MLP neurons of a small language model. Each row is named by its layer, matrix (up: input weights; down: output weights) and neuron, and shows model dimensions 112-175. Each number is 128 + 24 x the weight over its row's rms, rounded and kept within 0 to 255.
After each neuron's rows, "fires on" lists the tokens most often at its 100 highest values on Wikipedia text that the model never trained on.

L4.up138 [141 134 138 130 151 119 125 123 104 123 163 112 110 137  82 136 133  78  79 118 144 102 107 159 123 170 173  82 113 145 107 143  68 113 130 135 158 111 117 158 106 142 159 141 106  88 114 130 147 136 183 100 162 118 156 138 119 102 135 147 142 133 110  86]
L4.down138 [112  99 160 135 145  90 134 130 177 118 138 111 151 111 117 127 107 155 142  70 113 116 115  89 131 102 121 136 156  92 165 143 124  85 118 123  98 134 105 133 140 151 107 128 118 153 132 161 133 118 129 123 100 129 150 148 110 155 140 133 147 133 112 175]
fires on: ","

L2.up674 [131 116 137 132 129 133 128 146 132  93 133 126 133 108 146 154 132 113 135 100 141 107  91 159 156 130 138 147 141  92 131 165 156  83 125 123 138 130 134 108 125  75 154 154 115  95 133 113 151 139 117 159 146 102 166 156  93 102 143 102 134 139  93 107]
L2.down674 [166 129 108 165 150 103 143 161 140 128 140 133 116 117  77 135 122 189 130 128 170 129  95 122 121  79 114 102 119  86 158 121 149 137 102 115 100 100 119 141 108 132 110 132 167 172 181 125 154 141 136 133 121 150 135 106 127 128 140 135 141 126 140 131]
fires on: " (", ".", ",", " in"

L3.up181 [ 72 157 146 146  80  97 139 111 138 160 135 104 140 136 155 122 109  87  88 127 123 145 161 137 103 128 153 134 143  61 123 159 150  90 112 115 115 111 109 152 113 141  81 104 147 162 130 102 142  98 150 124 168 132 117 150 128  92  83 104 147 115 130 143]
L3.down181 [116  82  97 126 152 140  98 174  99 104 117 152 130 130  95  82 165 133 132 112 136  77 118 125 136 124  56 125 104 205 141 131 119 166  89 131 151 132 181 145 147 149 138 162 102 122 142 126 145 144 148 103  98 122 101 209  99 142 110 144 131 185 103 128]
fires on: "-", " there", " whole", "enti"

L3.up462 [116 113 154 135 179 121 109 114 202 159 163 134 102  87 152 154 144 154 117  89 146 138 135 135 139 103 166 172 135 116 122 105 113 137 115 129 126 124 120 128 147 133 128  79 109 122 164  85 115 119 106 163 149 121  79 145 148 102 108 126 123 109 147 125]
L3.down462 [130 117 150 143 153 140 152 117 129 126 126 155 172 144  89 140 130 102 108 133 129  97 147 112 185 115 175 119 110 104 161  99 151  96 122 136 103 115 140 152 130  82 123 100 104 142 161 145 132 115 133 140 153 122 110 114  83 161 151 111 150 147 150 151]
fires on: "-", " inter", "po", "un"

L2.up177 [127 146 147 149 100 108 154 155 132 144 160 128 117 141 120 110 135 108 132 148 111 139 120 120 162 147 171 157 126  74 135 139 139 127 114 106 129 160  96  88 120 102 151 146 123 100 120 134 137 158 146 151 113 172 122 129 169  80 151 146  76 141 121 124]
L2.down177 [139  90 142 124 128 123 106 143 125 164 120 123 135 132 137 142 154 128 139  77 129 126 153 130 142 101 149  88 157 134 149 135  89 127 130 149 121 127 119 140 162  98  97 133 108 134  91 112 110 121 126 103 126 139 131 174  98 127 138 142 118  83 119 171]
fires on: "-", " un", "un", "t", " be", " dist"

L3.up646 [ 92 105 111 145 118 102 131 169 112 141 118 135 167 157 125 129 133 135 164 159 183 134 141 125 148 145 116  98 152 127 204 188 105 141  75 110 106 190 119  93 120 114 107  82 137 132 120 128 159 121 144 147 127 128 131 134 157 140 120 162 136 113 109 119]
L3.down646 [155 143 112 128 126 134  94 118 157 116 107  89  98 110  93 133 131 132 137  97 123  68  72 110 137 125 140 173 101 130 110 129 128 117 141 136 136 115 147 122 133 102 101 129 134 121 176 161  99  80 156 106 136  93 136 149 145 167 114  87 170 145 106 110]
fires on: " and", " (", ";", ",", " later"

L4.up433 [135 128 109 135  78 119 122 150 122 103 139 130 128 130 163 140 144 158 111 135 121 125 178 132 123 122 114 122 157 149 162 109 170 127 117 154 124 134 121 111 154 115 141 141 127 146 114 121 119 149 133 120 154 132 134  90  82  90 157 147 132 132 101 114]
L4.down433 [105 129 175 132 143 126 143 159 158 142 101 103  92 130 152 186  99 104 155 121  86 145 157 139 144 121  76 130 160 109 147 173  99 113 132 113 122 168 136 108 123 112 108 170 124 124 151 141 130 176 123  96 169 148  95 170 145 177 110 125  94 100 151 172]
fires on: " |", ".", " the", " to", "'"

L3.up71 [ 76  74 102  97 148 121 107 167 148 101 125  92 140  86 149 163 101  95 160  98 160 119 129 161 145 109 145 129  82 117 174 128 117 107 114 129 125 134 145 158  98 111 133 127  93 141 147 126  95 144 158  69 145 149 147 143 144 127 176  90 117  97  98 132]
L3.down71 [173 137 155 172 118 146 113 124 128 117 109 114 124 171 101  91 140 152  69 138 116 137 130 130 117 100  85 145 132 162 130 142 150 137 120 153 150 121 126 123 144 148 113 117 141 134 116 118 173 124 140 144 164 121 111 131  97 127 136 118 127 110 142  97]
fires on: " between", ":", "=", "en", " on"

L3.up20 [154 132 140 150 132  86 166 121 142 131 106  92  81 152 121 162 128 140 123 123 131 165 153 145 148  93 129 113 127 146 125 130  76 119 147 112 149 148 171 130 134 111 111 120 125 132 130 148 110 100  75 107 135 157 117 127 138  86  63  89 149 125 153  97]
L3.down20 [128 126 110 149 152 147 111 106 144 132 145 120 171 148 106  93 159 126 120 128 125  94  92 144  99 133 116 142 149 127 131 123 171 117 123 123 125 123  82 156  93 113 119  92 111 113 107 129 151 150 160 134 143 136 140 162 112 128 119 114 114 118 119 125]
fires on: ":", " |", " in", "t", " on"

L3.up273 [129 102 122 135 154  83  98  99 154 111 105  60 109 151 133 103  74 101 145 139 123 148 163 141  91 105 130 112 123 115 140  99 139 114 169 112 107  88 171 140  73 119 140 148 127 120 138 118 117 168 129 109  94 174 116 135 130 139 111  96 145 140 106 126]
L3.down273 [116 155 136 115 112 176 131 119  97 126 109 112 122 137  90 138 188 155  83 132  96 139 109 149 113  95 119 121 143 108 103 113 132 183 109 112 122 122 140 124 129 114  83 120 168 180 117 140 136 125 129  93 154  98 134  89 142 146 141 161 105 120 150 106]
fires on: " (", "=", ":", "D", " home"

L3.up171 [105 133 118 162 144 172 117 163 147 126 101 144 144  92 108 132 125 154 117 125 126 128 145  79 149 161 119 161 130 170 144 150 133  99 165 118 115 138 134 139 114 121 129 132 110 143 127 105 187 140 135 119 113 117 144 123 148 156  97 106 149 122  98  87]
L3.down171 [135 143 142 129 125 128 116 129 138 107 113 162 146 140 109 147 127  97 131 100 167 100 153 134 140 111 127 140 104 131 117 131 139 107 130 101 151 150 153 102 143 113  82  99 125  92 140 151 146 123 132 120 136 155 137  69 130 105 105 111 110 110 134 128]
fires on: " out", " University", " as", "al", "or"

L3.up6 [100  94 121 123 162 138 142 150 115 142  96 103  76 142 122 110 163 132 153 114 118 136 104 135 139 124 120 128 205 159 126 137 107 139  89  95 127 108 149 182 139 113 110 108 114  80 160 125 100 109 104 142 113 156 125 118 114 142 134 138 122 138 120 144]
L3.down6 [150 103 144 143 121 160 130  99 138 111 108 127 118  88 115 182  84  89 141 149  93 101 115 133 119 147 127 124 105 137 108 151 137 128 140 159 126 155 167 125 129 137 125 145  89 137 135 125 112  92 144 108 108 162 115 112 158 109 155  97 171 163 147  89]
fires on: "/", "=", " by", " (", " also", ":"

L2.up445 [166 157 125 155 120 101 141 113 140 103  96 108 120  97 136 132 122 157  99 104 104 167 125  89 107 103 109 150 136 110 139 114  91  99 133 118 156 140 178 127 174 107 139 132 131 106 133 110 108  83  95 138 106 145 155 150 135 106 122 161 156 138 132 116]
L2.down445 [124 124 143 130  65 129 146 131 149 150 148 116 128 143  85 111 144  84 136 105 134 164  98 153 102 153 144 116 138 155 130  98 117 131 136 122 148 101 119 176  53 180 160  98 150 161 129 131 161 162 155 114 116 124 145  96  66  93 133 117 103  95 124 173]
fires on: " \"", " I", "t"

L2.up30 [137 138 159 112 147 114 131 151 106  93 139 109 138 104 110 137 159 172 125 140 174 150 117 135 153 127 160 135 159 113  99 159 118 109 134 152 114  91 149 150 134 135 134 154  86 122 162 125 133  75 129 132 104 112 159  94 130 145  96  97 125 155 100 140]
L2.down30 [147 110 116 148 122 100 122 173 152 141 101 112 116 148 154 150 118 115 130 135 133 131 120 120 134 163 120  81 129 130 139 163 144 109 153 137 149 110 110 142  87 105 112 146  65 104 103 167 122  91 171 103 142 118 143 120 123 144 101 104 129 108 133 108]
fires on: "n", " (", " also", " as", " among", "c"

L2.up317 [127 156 128 139  96 144 118  95 123 125  90 147 125 104 112 143 164 147 106 163 102 153 132 110 156 135 154 174 123 134 171 102  91 114 147 155 167 139 171 158 122 112  91 136 149 150 125  97  94 160 106 112 140 128 131 121 164 117 125 104 106 118 147  97]
L2.down317 [113 120  86 172 143 154 109 171 170 115 153 132 131 111 102  83  77  72 151 104 158 144 160 118 107 133 152 167 119 142 151  98 119 129 134 122 116 150 150 145 118 151 144 121 165 147 133 142 134 118 138 159 130 124 139 147 134 117 147  83 171 113 156  83]
fires on: "g", " out", "ct", "t", " t", "k"

L8.up29 [105 135 105 126 108 146 137 119 119  73 104 173 127 113 142 124 116 165 128 130 133 118 142 111 139 150 168 159 144 113 103 127 153 125 106 137  88  87 143  82 114  97 136 174 134 143 170 127 134 166  85  85 127 121 145  93 189 123 133 122 146 162  82  93]
L8.down29 [129 121 115 165 107 149 119  90 115 112 104 139 122 118 116  89 115 102 152 148  86  96 102 117 139 136 154 116 115 156 124 113 117 127 113 141 149 125 148 113 139 166 107 126 141 152 140 159 104 150 119 112 143 114 139 120 131 121 135 111 117 151 153 115]
fires on: "c", " 18", "k", "l", "n", "i"

L3.up698 [141  93  79 124 131 105 120 120 130 138 131 134 118 150 122 132  99 123  83 141 160 115 126  86 106 155  93 107 178  98 157 111 158 125 165 180 134 161 112 159 150 126 142 139 149 131 141 110 140 136 146 117  51 147 133 130  95 137  82 117 153 167 142  92]
L3.down698 [153 100 149 112  80 140 136 113 131 122 131  96 109 145 152 127 144 148 126  95 120 126 123 140 147  89 123 133  67 139 134 181 126 111 111  71  94 121 172 133 125 130  97  94  85 162 153 177 131 179 140 129 194 110 109 137 180 122 188 151 121 103 122 173]
fires on: " |", " of", "é", " a", "-", ","

L8.up523 [167  87 113 132 138 137 107 118 133  68 133 138 122 118 133  84 142 150 131 115 150 101 128  75  93 145 108  86 121 108 139  90 142 171 124 137  96 100 153 124 116 108 130 178 131 128 165  86 106 157 121 106 156 175 112 135 126 115 119 114 137 114 153 163]
L8.down523 [ 87 113 138 118 132  98 156 124 123 145 139  82 111 107 143  51 137 143 149 147  97 147 109  96 119 146 136 104 106 117 139 132 113 115 132 100 136 154 160 116 138 149 116 157 160 158 107 158 121 126 123 142 143  95  99 143 157 137 125 129 158 157 128 140]
fires on: " |", " (", " $", "."

L3.up89 [139 127 111 140 150 117 151 160 162 126 129  86  91 153 121 141 155 141 104 140 119  92 164 144 155 116 121 120 159 110 144 126 146 120 148 138 168 106 137 159 127 151 111 172 112 102 170 160 127 146 122 128  78 131 136 108  92 116 122  84 150 164  71 159]
L3.down89 [120 117 138 111  87 168  85  85 133 139 114 108 150 124 154 134 151  99 147 118 133 160  88 151 128  97 152 133 150 123 146 156  95 154 123 122 107 147 127 114 146  66 129 127 122  99 151 127 104 118 125 148 164 133 131 105 149 131 124 168 148 129 152 119]
fires on: "=", "\n\n", " as", "g", ":", "aring"

L4.up699 [145 158 126 104 114 141 131 156 123 111  92  84 121 132  98 108 181 119 122 140 121 101 153 106 115 136 161 128 122 187 122 149 111 122 150 140 151 123 141 130 110 106 162 108 103  85  92 142 142  61 117  82 149 124 119 161  80 100 143  88 107 144 114 112]
L4.down699 [119 139 151 109 154 122 128 131 101 179 132 177 143 144 128  84 104 127 147 126 133 153 154 107 165 121  49 130 136  98 103 129  97 137 110 121 146 155 100 155 178 171 131  89 118 186 122 144 112 142 107 136 106 146 150 164  97  79 137 132 126 153 144 109]
fires on: ")", " so", " as", ".", ","

L3.up179 [132 152 127 107 124 192 160 119 120 155  81 159 175 134 137 128 206 131 151 146 104 147 166 152 148 177 124 121 163 129  96  96 114 130 138 153 158 154 165 120 142 153 152 152 122 184  92 151 128 118 120 113 109  97  63 119 128  96 144 134 133 153 164 122]
L3.down179 [149 160 146  93 136 119 136 103 151 134 128 142 116  76 139 109  96  83 122 128 129 156 131 148  86 100 146 106 134 162 136 123  94  94 101 127 118 140 134 133 148 118 155  93 125 110 146 159 136 121 126 140 158 167 131 120 125 156 153 135 133 134 105 121]
fires on: ";", ")", " information", " known", " Notes", " Role"

L2.up712 [116 123 149 167 129 162 162  71 136 135 141 154  88 158 116 101 142  81 159 150 158 109 159 148 105 114 141 114 117  96 158 126 146 166 143 114 113 115  91 108 123 151 158  85 131 120 129 103 113 126 140 163 146 126 152 156 117 110 133  97 168 173 127 141]
L2.down712 [138 128  91  94 142  84 144 171 125 131 130 115 127  97 121 107 116 106  99 104 146 131 125 144 131 142 110 121 121 155 129 131  86 138 101 161 156 187 167 127 120 149 141 148 120 120 119 206 101 165 131 140  98 119 111 160 113  72 109 124 126 122 143 115]
fires on: " of", " Si", " un", "-", "ar"

L4.up96 [143 141 157 139 151 120 137 124  91 115 122 169 175 119 164 125 136 173 106 118 174 126 132 153 137 117 106 131 116 105 142 101 148 140  94 103 141 160 106 128 120 154 109 118 104 144 113 105 179 112 108 145 107 177 146 128 118 110 150 119 143 152 130 148]
L4.down96 [111 113 102 115 126 111 112 159 144 180 180 119  91 100 101 121 102  97 118 128 113 107  98 118 124 130 158 157 141 165 134 166 130 121 130 148 115 154 117 162 125 122 126 121 154  92 151 140 140 156 146 108 175 130 169 155 139 139 108 133 146  95 139 138]
fires on: ",", " the", "-", " his", ".", " and"

L3.up141 [ 94 133 117 156 182  88 115 152 104 131 107  79 143 126 112 133 142 122 137 106 127 106 119  96 130 113 134  97 134  98 155 123  96 118 156 141 147 103 126 109 162 144 117 113 110 141 151 122 141 120  67 122 137 119 123 106 138 140 144 140  88  94 147 183]
L3.down141 [ 81 121  94 111 122  65 151 133 135 134 153 149 124 118 113 126 131 115 159 128  94 111 118 155 102 106 164 161 123 132 122 138 126 101 121 106 108 127 114 148  92 114 196  80 177 126 147 118 120 132 159 141  97 141 116 116 136 103  91  81 107 131  92 112]
fires on: "'", " and", "t", " the", ":", " or"

L3.up138 [135 150 123  86 161 106  94 106  92 150 114 158 130 115 105 130 112 135 131 137 117  79 128 131  98 110 129 175 117  60 111 129 159 140 129 105 175 150 157 156 128 129 104 108 104  95 131  97 123 107 115 166 126 152 166 114 163 103 137 157  77 142  92 183]
L3.down138 [126 164 149 155  75 117 117 179 132  98 109 152  84 103 142 141 169 141 149  94 105 132  99  86 165 155 121  92 134 143 131 118 102 127 178 134 102 108 102 104 109 148 146 165 146 158 143 132 108 143 105  87 146  93 107 100 120 109 141 103 149  99 174 123]
fires on: " |", "=", "rem", "est"

L3.up248 [149 110 120 133 130 118  89 122  94 102 111 116 133 170 148 112 142 117 190 124  97 108 119 112 129 129 117 127 155 122 124 121 145 113 176 100 100 133 117 135 169 131 127  87 135 135 126 113 123 133 133 116 119 117 146  85 150 114 164 143 134 163 127 172]
L3.down248 [145 129 168 123 132 133 143 155  93 150 127 104 104 119 118 109 119 158 125 145 126 131  87 125 151  98 159 122 126  89 142 132  92 128 109 140 174 136 165  99  96 133 129 125 111 136 149 154 118 155 113 151 177 125  93 190 110 131  92 101 151 121 140  87]
fires on: "ed", "d", " She", " had", " was"

L3.up530 [134 134  72 173 148 143 102 110 112 119 169 138 109 148 143 116 142 102 123 122 120 120 139  93 142 152 135  93 142 136 121  73 164 126 149 152 150 110 118  91 124  60 150 137 124 145 101  98 134 110 142 115 122 160 147 107 110 127 119 149 173 158 157 113]
L3.down530 [ 72  93 142 128 111 128 113 112 165 122  82 163 131 130 145  88 159 129 138 119 105 112 102 112 137 169 115 161 132 118 157 168 100 137 153 134 108 178 115 104 123 132  99 153 101 136 164 154 144 142 129 113 126 148 127 115 151 163 128 111 115 107 137 200]
fires on: " |", "'", " first", " of", "."

L4.up481 [128  82 126 128  84 131  85 100 133 115 128 126 123 130 140 150 146 133  88 160 140 114 129 126 106 178 156 110 126  95 110 135 130 127 139 175 132 128 142 156 107 105 135 132 129 139 132 148 101  76 135 113 153 182 118  95 120  97 122 127 107 103  83 131]
L4.down481 [155 151 106 109 147 109 130 172 151 101 126  88 124 120  98 117 115 142 164 117 125 151 118 114 132 154  86 109  94 137 121 150  97 116 115 104 132 126 144 160 132 147 105  97 101  86 139 112 141 151 156 139 126 153 115 119 173 135 151 132 149 141  94 132]
fires on: ".", " John", " did", " Michael", " David", " able"

L3.up154 [124 138 126 123 147 137 133 151 109 133 136 112 152 107 101  96 144 140  93 115 133 140 149 100 163  97 126 117 133 141 163 114 122 125 111  88  96 185 125 118 148  76 134 144 119 109 127 152 154 164 112 160 168  97  83 117 152 117  71  92 133 118 204 122]
L3.down154 [195 165 133 113 108 150 123 121 146 132 119 158  92 149 151 181 173 101 124 127 113 112 157 157 105 104 156 146 118  90 116 156 146 142 191 163 180 153 132 109 147 137  84 163 152 151 135 121 137 137 106 142  92 124 104 166 132 138 136 120 131 146 142  93]
fires on: " After", "\n\n", " after", "rod", " of", " from"

L4.up601 [201 113 133 152 117 116 177 138 154 140 107 161 106 169 175 111 176 122 134 149 174 131 138 179 116 149 139 143 168 163 129 155 115 157 121 163 150 197 140 116 123 127 126 137 106 104 147 133 131 122 119 111 118 132 120 134 137 141 117  99 155 151 147 127]
L4.down601 [148  82 144  84 119 143 174 118 109 112 126 162 178 134 117 150 144  87 148 120 147 156 141 153 115 113 153 108  87 152 132 123 119 105 149 148 158 149 109  89 105 144 128 141 137 123 111  96 148 156 117 137 126 141 132 151 140 116 135 122 153 135 103 149]
fires on: ",", "\n", ";", ")"

L2.up513 [101 105 131 169 104 134 134  66 143 169 147 148 108 154 107 140 142 128 123 135 149 119 113  91 151 142 116 157 127 109 132  90 142 144 137 134 139 150  93 131 132 151 121 189 151 117 151  91 142  98 164 114 123 124 119 124 131 111 108 107 105 110 145 142]
L2.down513 [104 102 118 148 114 137 145 140 109 137  90 165 128 132 116 111 126 125  82 119  91 113 155 127 133  85 143 119 113 169 172 164  98 139 117 137 166 161 127 127 138 122 135 130 148  74 162 135 109 119 113  97 139 124 118 149 125 110 139 162 139 106 129 134]
fires on: "-", "'", "la"

L8.up164 [165 145 129 101 163 112 125 134 111  86 111 123  81 102 166 118 136 119 124 121  72 107 106 125  82 113 129 138 154 127  62 157  98  92 137 112 154 111  98 148 117  89 121 161 178 103 141  95 142 142 122  84  95 125 161 115 154 107 148 134 131 101 144 116]
L8.down164 [168 136 151  66 135 153 160 130 165 154 165 124 114 132 124  46 102  83 114 101 142 139 129 127 102 128 132 150 120 128 139 125  95 122 114 126 142  98 126 101 124 143 152 101 137 149 123 174 134 153 127  99 144  80 142 143 111  90 133 117 103 157 114 143]
fires on: "'", " there", " I", " not", "t"

L4.up684 [113 127 105 137  82  98  84 122 138 122 126 114  90 161 161 164 103 106 173  98 150 122 157  97 106 137 133 160 136  65 141  77  92 115 130 153 119 115 113 147  91 138 123  98 118 167 136 120 118 117 100 110 141 101 158  88 151 141 106  98 143 104  94 147]
L4.down684 [116 119 142 103 142 170 125 128  86 139 171 131 108 121 132  81 145 121  91 159 142 106 131 132 113 147 128 166 147 159 123 106 120 145  95 142 136 151 152 142 127 139 151 143 157  80 112 141 103 137 135 166 135 132 115 159  88 139  99 126 168 120 113 100]
fires on: "d", "ed", " and", "ated"

L4.up100 [141 140 139 117 138 149 147 113  91 131 152 142  91 141 174 135 121 133 149 125 100 180 161 155 103 179 108 103 122  98 139 157  91  88 110 144  79 136 114 140  84  68 157 128 126 144 115 144  99 150 159  95 186 117 143  92 110  96 130 129 129 149 135 132]
L4.down100 [136  98 121 125 128 129 128  92 165 141 120 120 128 148 125 122 123  91 158 135 129  99  92  92 114 128 137 147 122 142 170 109 128 102 137 114 132 141 111 146 155 120 131 140  99 166 167  93 149 144 119 167 134 139 110  95 125 143 116 105 136  86 132 144]
fires on: ",", "'", " /", "r", " W", " an"

L4.up664 [ 86 100 165 161 153  99 132 145 137 135 113 123 114 131 115 154 107 169  92 122  98 168 128  94 137 103 133 128 112  75 185 147 118 100  86 130 141 133  97 165 162 104 119  93  87 149 137 154  91 108 117 143  99 118 122 130 119 134 116 151 123 108 105 111]
L4.down664 [144 172  99 116 162 135 160 112 143 131 145 137 123 110 119  98 154  79 131 119 100  92  91 126 148 135 135 158  86 124  85  72 160 156 164 155 118 117  51 122 125 152 102 116 144 121 143 143 126 124 145 132 136 152 136 137  72 113 155 128  91 127 129 123]
fires on: "-", " for", "te", " over", " inter"

L3.up584 [123 125 159 162 134 118 143 122 110 118 143 143 196 179 129 146 109 146  90  77 142 107 127 124 130 126 137 111 145 136 125 116 142 112 145 136 123 172 124 171 102 150 114 179 115 160 142 156 146 131 130 107 148 113 138 129 133 114  85 115 113 116 139 140]
L3.down584 [119 125 150 138 121 149  96 135 134 124 110 100 130 130  90 100 117 126 130  98 122  61  83 109 123 119 132 127 137 128 116 118 115  89 112 136 107 160 121 131 168 125 106 136  86 142 155 140 110 125 134 133 125 122  95 146 133 122 148 123 106  89 179 135]
fires on: ",", " in", ":"

L3.up606 [121 126 124 116 143  65 100  98 117 153  93 169 161 173 119 117 168 116 159 129 135 137  94 111 131 127 150 175 148 147 166  97 145  70 155 157 168 132 126 136 121 122 123 179 151  99 172 135 151 100 133 178 132 132 128 135 151 152 145 121  99 122 141 119]
L3.down606 [134 116 141 111 127 164 121 136 112 151 136 129 133 101 130 202 100 112  85 142 121 129 117 116 115 138 131  77 139 133 145 146  80  99 147 107 100 134 137 105 145 103 109 124 140 119 121 138 122 108 153 113 140 136 116 117 113 121 125 110 124 109 148 118]
fires on: " a", " and", " A", " At", "'", "-"

L2.up361 [134 112 125 137 153 117 164 130 127 146  91 135 166 165  97 133 129  94 110 144 141 157 160 121 170 126  91  93 163 108 118 175 115 150 127 135 109 176 161 150  92 134 136 132 122  64 154 115 120  67 161 125 132 153 127 132 134 111 114 144  98 111 105 161]
L2.down361 [151 137 150 119  93  94 123 105 185  99 158 149 140 125 104 143 128 150 152  95 149 114  74 152  99 174 174 149  86 107 108 123  96 138 131 128 113 109 141  69 158 102 131 151 141 120 111 124 118 111  95 151 124 143 103 109 130 106 116 120 150 173 154 136]
fires on: ":", " 0", " =", " \\", "\n", "-"

L2.up548 [ 74 131 107 141 108 165 105 147 114 170 112  99  77 163 142 137 140 104 107 117 122 114 139 134 107 128 113 156 122 159 107 112 109 125 106  97 155 147 171 140 122 117 107 139 102 118 158 123  94 101 116 137 131 132 157 167 193 103 135 132 129 156 171 105]
L2.down548 [126 137 133 121  83  43 153 132 152 139 146  86 145  86  92 116 118 112 152 131 163 145 148 124 176 156 146 143 124 139 149 173 140 133 136 154 137 161 122 152 134 115 140 168 140 177  93 127 151 179 138 116 153 167 136  91 117 148 137 114 115 112  95 149]
fires on: "–", " to", "in", "pp", "t"

L3.up665 [124 131 118 160 130 153 131  87 135 141 156 186 140 114 153 187 153 110  95 106 108 118 106 131 128 133  93 122 137 115 119 110  97 191 166 136 138 140 137 161 120 151  96 144 128 118 151 130 127 103 163 149 136 201 124 128 128 109  77 146 134  97  95 112]
L3.down665 [174 121 171 100  86 104 140 143 158  92 120 106  98 150 110 131 108 196 124 128 114 186 114 122 101 143 160 155 108 116 128 113  95 103 128 170 114 148 136 141 143 130 163 120 126 141 123  94 142 104 108 129 147 123 121 121 107 143 174 142 125 149 122 147]
fires on: ".", " did", "|", " –", " —", " US"

L2.up527 [104 111 142  96 147 126 161 149 116 122 134  76 106 141 116 108 147 114 107 126 138 125 137 131 139 108 109 111 135  99 103 134 124 111 115 124 143 121 116  95 170  81 139 129  77 125 123 107 166 117 137  97 165 105 164 129 116  60 105  91 168 145 104 123]
L2.down527 [151 151 109 149 157 137 109 170 161 100 119 138 144 145 120  72 126 101 151  94 142 163 146 120 119 113 129 117 101 116 161 113 121 132 121 127 141 102 145  98 100 112  81 155 124 125 133 160 107 178 129 151 111 131 122 163 107 168 125 161 114 102 116 145]
fires on: ",", " Les", "\"", " two", "st"

L3.up721 [158 142 123 106 128 126 118 111  93 154 113 152 108 100 151 106 115 138 112 170  94  77 129  96 154 113 133  98 102 134 147 117 118 183 177 110 109  81 143 112  95 135 123 136 122 156  89 144 123  86 157 131  95 110 119  75 101 131  65 117 209 161 175 140]
L3.down721 [158 124 136 152 136 136 143 131 175 107 118 156 132 140 162 123 150 109 143 134 126 162 139 121  83 141 128 131 141 106 123 146 163 131 127 114  74 154 134 191 114 128 138 132  70 122 189  96 138 125 123  94 155 158 107 127 117 118 142 117 105 107  90 128]
fires on: " |", ":", "'", ")", " –", ";"

L3.up101 [ 89 149 156 127 161 118 129 140 126 133 121 144 130 126 171 159  99 125 135 138 154 136 188 117 154  92 166 163 122 110 153 150 156 138 115  65 119 162 156 153 135 137 160 105 147 149 130 127 158 107 178 140  99 113 112 188 142 130 156 144  91 143 137 137]
L3.down101 [145 134 113  87 112 108 140 110 119 109  99 113 140 160 108 129 102 164 163 136 105 145 106 123 110 132 126 160  98 150 164 114 101 146 125 176 154 117 128  67 142 120 106 135 130 147 109 114 133 129 114 150 102 159 144  96 120 153 119 166 168 125 108 138]
fires on: " Best", "-", " most", ":", "s", " on"

L3.up488 [123 133 131 149 168 137 125 112 155 122 117 107 103  95 126 108 114 145 115 109 145 106 121 124 132 107 141 123 106 108 131  86 139 169 117 147 122 131 163 128 157 156 125 122 114  97 154 105 161 132 157  93 150 133 129 156 140 146 134 132 123 121 105 133]
L3.down488 [108 113 111  97  90 146 146 143 109 118 120 123 134 120 131 118 139 124  99 151  87 141 131 163 116 110 126 121 150 187 106 162 113 124 133  96 126 126  83 101  93 132 144  92 138 153 173 124  62 129 155 123  96 128 118 137 111 152 123 131 143 137  98 149]
fires on: ",", " in", " were", "-"

L8.up106 [104  96 108 130 125 161 131 106  98  69 136 123 117 134  92 112 104 158 111 106  88 128 102  97 131 134 121 135 142  81  81 103 107 123 148 141 150 113 101 123 140 135 121 177 114 172  93 117 142 126 125 119 100 137 102 167  95 101 138 135 146 161 136 144]
L8.down106 [115 138 121 134 108 120 117 155  90 112 109 130 142 147 116 143 127 118 112 124 127 136 125 144 124 128 100 112 112 107  92 138 107 116 102  98 144 147 140 186 173 122 115 154 124 146 132 106 140  84 163 111 141 132 145 149 157 113 114 111 157 125 146 120]
fires on: " (", "{", " $", " Wa"